config.yaml
n_layer: 8
n_kv_head: 3
parallel_block: false
extras: ["capped logits"]
init_std_up: 0.0496
beta2: 0.98
MLP neurons of a small language model. Each row is named by its layer, matrix (up: input weights; down: output weights) and neuron, and shows model dimensions 0-127. Each number is 500 + 50 x the weight over its row's rms, rounded and kept within 0 to 999. Numbers have three digits each.
Before each neuron's rows, "fires on" lists the tokens most often at its 100 highest values on Wikipedia text that the model never trained on.

fires on: ".", " a"
L5.up836:436436606552535507580554570517486500562510481528485448477457592443539513491519455525557502510501508558467493508578544423451537494641471533441550479473459467474516447555499611521521472518502526438464601491521466542605562447603413414407510519548464509484406525466498451505503473537530480498477490474460473494506504473400408472643470434413413466481443432566497565460509605524559473450469
L5.down836:451603438467459472638459388480527459579507450478514431541520412488559471435477530554507490455514497472460432506448436570490496571398425417575487406437518482441425459514383457483538543497458570488562440456434562467438485475489517432472404475573449496510477546454541592592565490479506482495551542548498502552458516575452544542559609492486442529500550532488469476462434462578465526573465

fires on: " to", " would", "'", " not"
L5.up2647:481447509422499440631416539438535533470560539590484563555515433453405411490551514523417666407454510361512506491500489456422527477397366461464441544489482515434543502512552475463516502434521539448439498366510435427483491403454453483464486498460417369506541487441457506460541462363548432487484517506397659519443485420514485551493398496424431546462516496583411456467528445551575446465427
L5.down2647:438453529515580510551458610523572582491558405477516465518450542541502595482487572514568555570531524468603477533428500390491505439526522473514429470506509464547431586491438523582520461557540518463587533490535424578440458524469556514559458473511433574518528454492472554428489543494434577459549456524464479557484467447474480543536471463450492422467509541575482601563442500375528555571459

fires on: " (", " on", "I"
L5.up2059:526530507471598478552471554451493493435517433541484453586482472617517488586482477428498482539536561413508518558553551492496479435590541550427564521435485476477506601505510458492487500448552593531541527491588453567511572494493536387530411478489571481502511485399535481499466498495527513483456469478525409452560497444483548519463526556523505512448478509533557415463467542535497413459548
L5.down2059:456496571525470594429423535534533482534518496572522500470501480454478439505463521502445495453507485621530503482481504567456421477506460451539432551451547507551421491562471464516523392439420503454538476496391574541500404631510599619485497423526452492485451496516491552450520430476446469604484491465533495543536622568515456554469506548561521463554568558421514502583533474529495474477451

fires on: " to"
L5.up2287:428484614451544555471566414490447551597542381552636542479475407542445515450464425551442385480497457414430524490420506427464515530447445480436393457630474593456613557487487493406593626532535525512465552448590420508534545487540480446475521479494484497543439527493510479520566560515510459522561504503403462553565468463537551497522573476490421499635464515545627556460583473553551475364518
L5.down2287:462465480486519428501454503488471490511500482464524498414434464513440469524456506537511551460584488607574480589442642560492545489526485600502427664393537473444448499515555558475507505528528530477536521420494514587516540443492452502466475467574458498500512409687436402509493520485526553394511494468500474523455440613605560499545571505411615583572562436475464449555438492414499483474430

fires on: " an", "a", " di", " only"
L5.up3052:445489448485555599437493479545515470451516453523556477513542535540476439472368498549474495404553451543505544572539493453527425503507437523488504470482453492527468473572582504489580424486514527483482440489482455361596466468440495481565497539539433540566429570427474560445478458470421412427403398473490499472632533483523484577500496389426394498450426465549589506536433432436429496503559
L5.down3052:492529496576508429613507514529567456580425449416511621499526518511488502476490403414514459500510518381463476385513466504429554487575553380453441510596548513477524538522536435514463587507514449520572429521478415574368451414455459528417443427523428536452515615493530456528516445449536560504513499515513534534429490424444488475467455484453520525629447478574461541527467555473587550475441

fires on: "\n", "N", " of", "e", "-"
L5.up2721:558525589556428453471551483502478471477425562492390599550509516550516476635538417422457505522553498465457496492487575438469457539505591521551488477423516501544512507626519513477532547407443426502507504463507536474535435463518491418552629542461451618487572534473486438449466502524524491520441556453406596520480446430543493504542504561441555544460478431466464547475474530429558461607614
L5.down2721:571616546451567476552493488636499394484521505423507531513573339534502483510487467415477539478540462429492454491520393471519533555558509530491400554500421558489470580438502476568479568481516531553438481481516494524479492463472525439399434409507492496424525562520449572623476497541453463543557577650513525530513429496438410469431451548495491569552497531462478517469455500503545463481593

fires on: "s", " works", " offices", " tracks"
L5.up1259:473454525479542565438427590410537491541554542542537464494537432480474538442383492481482450561494417455480454460442434520481436500457478491435449490555467449571466337458455417461496438512469570487498475476536476509582506550575560524513536500420458555472477447484407450510471496519543464521445458528415523524533550572478619518466549391573468554545520573524552458539561507503430554524488
L5.down1259:452499417453499433554544461489379519475467452444547514548454524541577547615509518486465551588416470495529482459468494610558547461591572460483538565472471653535520590604478499435542554486635539465490526454453504392513500436474464487477436462541589452483464498498575510511383523573537455554551644431516444536610525550442536490518484519541467485416484467486511499504521521464448574465551

fires on: "s", "ls", " tracks", " positions"
L5.up2898:525595456530466482469508450517441457493502461489482532522521383492419485442485491495505493504442480494543609509407466552527498531434586498372404389523497530501493444485523546537549450430435490423528498458545482489445506417543499541532537529511515502438487536505501504565534572481407516464454501448456453522461447456493412564452525545604473491489523533430525465412533502496443455572462
L5.down2898:472535484486499479549502504501537481519435416484487518501514483459497458467447438552371564477393531400448515495410517519513529529573536517456556578492517572494469550469478465645472506489497580513532535509498513492471504489404537476484447495540465597461517391546477430461493496494514516519582508455399545535492579481492522531529445552483496574390558604524563456499491440450508453570485

fires on: ",", "dy", "ar", "c"
L5.up1761:529490452442524431534451519542497466423492494522528546554381451481510518521387520522388404504530560579545480472498455485511463485588552479601426468493458451524490473526412454540595517599572515535493525509444534460379445430500471458544562517475531456490442524424497466495480451553454448583531446491490556587486417474436578543483502497537409490498493514525534516473459480481487537467499
L5.down1761:521524501534476491490485356515505427527482473402489439481509550432398451486568539531532513536536510480513494391513539515540517486537552395411594502464532562398480439524532524552509469466439578504541358494437580505489489488593458492626509525528455443532563442509514404534523532499524610497449597415480549523469567498526478552515573540463465451543492498523537544469547485565478445444504

fires on: " of", "\n ", "é", "s", "as", ")"
L5.up1244:470569496495510503520530490529424547573473390568527499590478424514479579500532562507513432387465445569560514617492419501438536489463499458528529477541555349391515498485584573523547567541496553552590515429495546487378491459470482474475468498506476573471400511515470401615485444526521529494449546481485553509511543515508621473478549450526400557527494562383500425426479589488531479527424
L5.down1244:564528459512530484551492586543607565470457430530455453526568473421492481468474487521514564534523488565487425501494474483610466520488503426568476495503451475565509445533466529585544481505613541428484470481432388510502485601488456561564473554520443518496452462480620562466599509480517527539525489596487529501579495381428481565545509525395508517606464446517456479458474437538462545488539

fires on: " 18", "roe", "19", "He", " 185", "ho"
L5.up86:432527478445521561601518499533413469555488516573511500551576546495580537418450494416600494549513544577533481492419522433498578459520547513435542448557544473561516565532560435537566516486432420457585469455398475533586482516477550615616473350477408497493527471535459423443482538551426474515429507506527559557499422486465522600510525477496544561494517523531590510457400566527499475470469
L5.down86:462482473471579564436533510492481515490527553487561438546540546468550537458567535526480495546519516393492480421476493527554500623507545503544496512519524514584452518489452486445515446455562363599460422571405492525454485466396489427449501608501503426452572469427502488449521472508414459522450471480481415441440549458527511551473500492527541538517502559453507543484486444610494588540454

fires on: " (", " É", "mer", "So", "Ar"
L5.up488:461516499508521447598561543554432490513569383519599594491404409525514535451566501534459550560465337501466480487495550483445521505496576462440546575527586480492468502545611476518536501422441522591487513474425449472549457447561372454458637459407499487482504489488452500528524469487595479398511468513506483470614478475604536470546525458525462494525477551529425519411525558494513515445465
L5.down488:528572559494546445522480497501554500581541496487509624462548547398446520474500460505457592523489472477572453478561562452458484460500420489475424479460463466517393583517572404493454586462460426554483474466488586498474482436444494511456524581448544511550543496511438447523443518514511531450518578458544518526541587432514490511410480511543527490430413384531541517514528545490519434487538

fires on: " |", ";", " t", " ("
L5.up303:529464477499558558461508410413564500449483561556541488574487448489469492484507555490477466451458534548452566423389457521550472506438447506473542592492463496465369435465569368400461473476466572495441545489520465507572552509556537573552568511465554472496576493565552446443590536644536452532479439468446616483478449477568554625591392451445595496468484523606542533559529546492430457489527
L5.down303:454473532464500492492504510490489463506552446545502551477529579564590544543522528441444465585398441456504515519454539469415515415538483496506508446442456538557468505491502499515582535465358433538549530505475449433543455515547454494439496471517544575444469469486552492571455511459474642461531569518536474506426517535566511568430548538538538534542517530492398498443453546606454530485537

fires on: " of", "s", ",", "Sport", " Ju"
L5.up972:595470545471579441438459467524502508568433510514410445513505541545466499546499540475538523458419498615466488537513497433456520575480533444439541430432477449527531475475460440548552547546461441544537523561525521439471366527555524548490499488565403463573535506423540437519572533548453527483439516668408486465510527616513528469457459452509544528506567487402524529450545497495530528480376
L5.down972:460545476453434562376466537476524454470515408580405539596497511539568494497456580561535535501496529453494475462482517494521431477513501541535455564522449493533477491422538484488510506578542664505514504489524544632538559426426458504555545588482542528512490563620476551408542442513534513431469453462534467474546514461496469453498499497555453442468491605530437449483472476462463465450545

fires on: "|", " (", " |", " –", " U", " a"
L5.up312:547473603538466571512503470500473578483436565437409513557451525460467469492521505489526533449576502577514432555563434375512477551535506539499590488503553454529522427544465457441558574529533492525474463468465383451448460531511482493470499518476490493485461468413474381423535527548466480465520667520539545507523528500507508565509565503491481498483512547565565533479465455444554437436450
L5.down312:507476487496570540489527609463480444465556480511428410490536571516517526436458568490393542576499510481476593529398557476430554483545437531543456482395475500553536494501449500441570454525511499559499364519472482549456511469509449538472397514514449480477560511571548504482427486544497509489484443397429476462459483481393504461444490531450695568478455491431508434502485417507510495495416